Part of a small language model's weights.
Size: 15 heads of 64, vocabulary 23769.
Architecture: no biases in attention or MLP, untied embeddings.
Training: a variant of Adam for these matrices, 630M tokens.
MLP neurons of a small language model. Each row is named by its layer, matrix (gate and up: input weights) and neuron, and shows model dimensions 64-159. Each number is 500 + 25 x the weight over its row's rms, rounded and kept within 0 to 999. Numbers have three digits each. A neuron's up and down rows have the sign that makes its largest values positive.
After each neuron's rows is what it responds to, as a language model described it from the Wikipedia text at the highest values.

L3.gate936:472512516505477478561488534489530527532466497518458543475503493497492504443479486472554502477511548491493468530491495454430534515492505509533515482514494480506515488506527510496472475491540492490538469579502537486468506486518488571451478506510505525471453509503489433500494542495542498485
L3.up936:509541519510522477503497533515494506519542477505502502555523514466482511482525497518483514510505496513532495475492540526494505535518468467516485519477484499501514490470454498500488487492513502509452485559537537516523537470475533526526513504528513494503485480530487461545492503491477496527
Responds to: Citation and abbreviation periods

L3.gate702:490487496493532519495493536517511504545519537523457512493469481497507485493467501494482486507549446493462529468467518516510513473504495532538511501475533506478486496480486493502492453494535498525475472510500492508508514456519511525506528567474468494481495470508433525531510517516498522520
L3.up702:499447492460506527522435530521489506519492466487525510511460494502523551473475502522480547552513500485493536494530540496528502545497502483532512526506511536510471461541477519521510448501488468500509462504463504515483476490500487510543475509476500446491488493470491508509525512514535514483
Responds to: Opening quotes and prefixes

L4.gate1134:508485479467526510501484504520474521470457501552549535492558476511497523489468467540507475534469484542504553487513481433544449468471521548482473579480492525492519489497541506515473556494467517536491524463535476470486504504456506494509471512529512499494498499558539516484460477503528511534
L4.up1134:546467507508474493505521523481484528492518548493502512481503481521518485507469483494532547535483474547507528472488480507506483497460513487474513534519502537503526470460515539503474510477479517515510515465512550486520503484484537490512464486557507445447510488484529513493474489530477524505
Responds to: Passive verb chain filler

L5.gate36:486488486512553517469444523514502539481523488498466492471508540500529445501474500501513476517498511500500501528516503513499503501492541493499470492471509503521488500512495480497519462486533523507481501529517523482507498470492510506512528448499521516502479524466491487526466531534514547456
L5.up36:475497432507495482477477503425541458506471498490474540509458487476527501477490523485499474499521464537504514495515536528517518512528501496498504481510497487481461493487523531473508485528554483485522523535457474469497453470469511512506502490516484501461500483481491499518501453513514513509
Responds to: Completion of split units

L5.gate86:503522531562549512530492486453525511484511485509481503466473516535485490503478554475524527516518538498525464503502498525512533501497520498471509518490508517486534518497528509521468474465518481535532511507513487501474467482521486480512547497471515560495516477488475538476517494517457488503
L5.up86:490492472482488560509459463474494507515441472479505520496526507521478503541530502552461520520510533491471526495509501534512511530530500486490496504531506531497524461504510548464524519490508491469493502535545521499500529480511474537521473504540505525471517475506496490522448494527500519523
Responds to: Mid-word continuation pieces

L4.gate568:528472542512488492502545470517512488504479490522476490500468497506517532506536472477461534485555504491472490528459532506460526487526485504476484500508522470497567541530541532467502497537509516479486536505477531527512455409495499511462550480468525494457479513532524522508494543505549488524
L4.up568:470511532467508488492527520533469495543497543514519517503479515459519505475485505466517457517484524506496499460484484516501469524463523498476533494483461501491511467482514475507545511464501483490474470491514484471497479543498543493484496480524477480514470536493481498487436509499464538549
Responds to: Names in headings, tables and references

L3.gate838:544534492492474509506535512485550475511493502491489519509497463529481487486504492457490421492464460516530484474509471489474483518479467529512543513522497500486501505510555454495479512494521519500518511543528508526479491451495530501527467498506533516447478458491453488534528468443470483440
L3.up838:534544472520424435527512487498530477472532480473502487543490501500493483525494468514506493544495503497495466460503489444534491491497509498552533467516552529511480519487532503494509490498488478516520486541510472484478527465501489537525522481490492478462508430497455540476481484509479528450
Responds to: Time-reference anaphora "that"

L5.gate452:546514533498502479437528509471495525457491546502473494502477463518482553504531474507490458509499501519494467504521515499535503500522523493528520528554498526528484465554460518480490529491485485514513484478478504496489521478491471505446495504528536477477497513529520490505535504500496476509
L5.up452:512442504478502512461508498467513515495512476500474512470518518511481514534475433498506499486522496502533532510459505524450522481503525486522543510514506491505558512502532500483439504525570507473469509486508525468554528484539517511477510471491522504510499491528496502541512485530526509536
Responds to: Place-name hierarchy connectors

L5.gate722:513499548507521544463458482498503469460509511528494515517480553455481486506512549510493519564470508488540476551476527526541549511521478569518508511487525543496578462519482528444495531540521461446514552498502484504501512499524500500446491505511450501463510537509483500533487479491540522487
L5.up722:477507459522499544544496481504514490499504479464520480533557511475529505506448478499514459464574483508501548504462481485482467491522518503445584483489503521504491501489531520502468498486472499493534504482513494459507536489473466508496484493489504491472459478526532469513509545519521483492
Responds to: Closing delimiters of spans

L4.gate788:503489500497450484499506513468511506484441512544468510550511478473479514475499456503514550474505527538508443486484511515536476509497488489495514492468494518509487454492506518517490507510516498543457510497536534478556511498493512537524537509528471493536471500463507541546488491476504484531
L4.up788:497506446500494501486488482493474498483516488503515505466507514485476483544534514522490473515474496471521457452502518496500527501520439486513541505521511519500506490494485530505468517501476484514485486491490544496462535519526482505512523513475479512529546531504514525520497475474473514501
Responds to: List item onsets

L4.gate1038:440471534479503488477528476490535531508479505498523492494529499439490522517462485493501483558523510477482512513539496460489547527521505509466464523538501480506503490496447509489505529500497498487476513477482490446480489511481462510496490452494550514518489463484487503498484562515495537527
L4.up1038:502488474505512481455487535479465545513497485524519508513475497464524501520524469463509530493510493528507478460517523495517471494490488493522514507538485507463476530494493483495485485516463511511470496487498476472522502441516539512539477543524512555522529492527501529501520495518523490472
Responds to: Number continuation digits

L4.gate700:546504503517478500477463520519537481515542524504476491519478486495500518474472498491548522468505496495487426508500535521513496498503539504489485440502498503528468581496532494470533531520527484484523470536476495541467505479513468478484492496483476501475464493457462493558520501443463497482
L4.up700:438466453523533504492481531514457488453490515524493546514456532493480488446480492521530463473498498503507481529527503483499523536498481505521524451510494486547456538505548532490502519504486518513526498468474476489518503485543495521510482521497501505491491484536459521511482423483532488517
Responds to: Prepositional that/which

L5.gate48:553492518546548517499525510491524539472452462522474531493513501484524461541499508498533505501524453511558507529511478500518527550545534461475483500458531497512477457485502492488498566462461481486487476497517530483515489509517506461483471483544515462489496520480488446447507486462466482503
L5.up48:483491495480503452505507474539489510438517475503506537517548527473527495458520486475432510484470513474489495506503500494479512474465477532455476485529465503506505515510509462527536498502555519472475497507468500509537513490509463531463482475517468517473493498539500527488519518475486480493
Responds to: List final conjunction

L4.gate1251:476524478478486537483528499517486510530522476540500484469524511478469512482492549449472491467495541466502500542445495504520476513497475519488484518525499473536485481534493492513532458512522504474489505477497504486462512483500492509476531504479488510506467515555511468467509484459507490529
L4.up1251:481507455522475519477479457523471506505483471516483527515527492501474492462469541488505533540458503493582506517526477494470552466457485516523499486564508506518499491471491531499518506502455546492495494497503461460501490495486486470512480521531493455482474497503528489544499442505542516513
Responds to: Name-interrupting punctuation

L5.gate476:524495498515497491502513483481521480509493482522476511515495480484494530482483493467489464499505529479490519470494441503504445486469532530479488515522507509527507506509504480502472471552480495483526468486487459433541474498485517524476510484509539483489469449491497466494512489493515514485
L5.up476:497489556499482452484515536502548513465492492460497497462492489507489479453511486520495484472547508494493463487518477489479507464542520489580499535556524455506490528530474518535482436506497471491441501502503528467513490483498466511458491481513490485509468501506497438513503489501477472503
Responds to: Anaphoric that/this, year digits

L3.gate177:514477510510507523481530505503522532485529527539474434467497525487531515539477457492494493510524515535475536438495514525508507451473481519491501515508512489520533496512509494479492504470492510479501475525472464547498537523524482516504532513470490499491523504506447508469485498506499545533
L3.up177:469515518492541536508493476495468477495553524497532525458513498493449466479499506514503474494515533496484489474468482492497510482552502520491505535491454467485509518507479509513472475501442473525443489516492521471503510510478520491473537490487483514480496464521503515481500513492517532464
Responds to: Junctions between name parts

L3.gate516:510483498522481504493492507474479472491555553500553497452505500516495527537477461497489491502556480447543510507472454481486484475482474497477555489493504486488546517521556536537484472501450522520478477567492462501544512523491493535555481517495485506514462518536503548523505520506495491500
L3.up516:532456500495505495545459506505492526484509523527513494522501468507500524435492482534460468516489543502506493508491512581463482479502493492478504492496527486513522476488465542544454511504494511529543456444483476491497514545490494470483492520533499508534520496533489480497519520482545489512
Responds to: Coordinating "and" joins

L4.gate770:504479519503476525512504469499459507490507508493487470515488511518509448536458557496496548511506507562474516459504516469496499520519540508530475504484482555504522490537464524505524480458492510504483513506514463486470500518494516467492486504470490499483457539495488510491468498521515509432
L4.up770:542482499481480475530525499475513493487503511540499478529479514492452461491567481481565505484524500493547499520476464498494488492472478494500503476516506500516525502474497462490476502474494480492523554516508518501502475495534433496520475523547537502521502500483538464512511527508533450509
Responds to: Mid-word name fragments

L3.gate1328:456520487513491517450500483506493512464502482491506511533517527506463524542458491446507486520518463493488503475500456529501564473475492463507504497505485473477482544519509506439504506529465465534521518499491521496447477499507499478478515494529507495453482480513531610536514518477547510531
L3.up1328:519538507472508474446516475481496539511492466510502461508526453502470500501499511508470481464490461502464519509505480490484512536488529497498467475476513473482497509508461487432487521498522517507510499508508517486465467505499516501452558545544477517462493535479519522490504456489516494521
Responds to: Motion toward destinations

L3.gate1092:494507492471506502508495515470485517426503460518503525485540508533505455539453486466538489558480542485485483460493531479512475533478448522503477544508520424485541491510451510486575476505507538538535539469510509508479530460510496481521485470501535502456499508503505491534453505539522496505
L3.up1092:496524497472436511532518502529518505521497505490499542472491493511476488475513479528490533529510522516476512495531491538512547499481552488467479470496511476505489457484508469488529503514520491502476483489497511481455506515479507484502492505537553501511506496515530518512464483498533502509
Responds to: Decimal digits after point

L5.gate1541:533527494520509476503538499500481519482452514493518475484496514481472487530508513470479467513460445519483471471507514530527541537500522526499518524460547502535507479575505520466538523490503521476472461508499500510478538472544480491472504506481526528507445485516461509513516504483495510482
L5.up1541:502514504498516518501524498530495511494493501509516513501526507446500502489511530476485521523457502514411473489527506488496558565537479499532457491417516494531480509541469521494517503508472500484483478504503495517522513503526487488512527509512504469545538481515470485487459499497551506539
Responds to: Hedging adverbs and word endings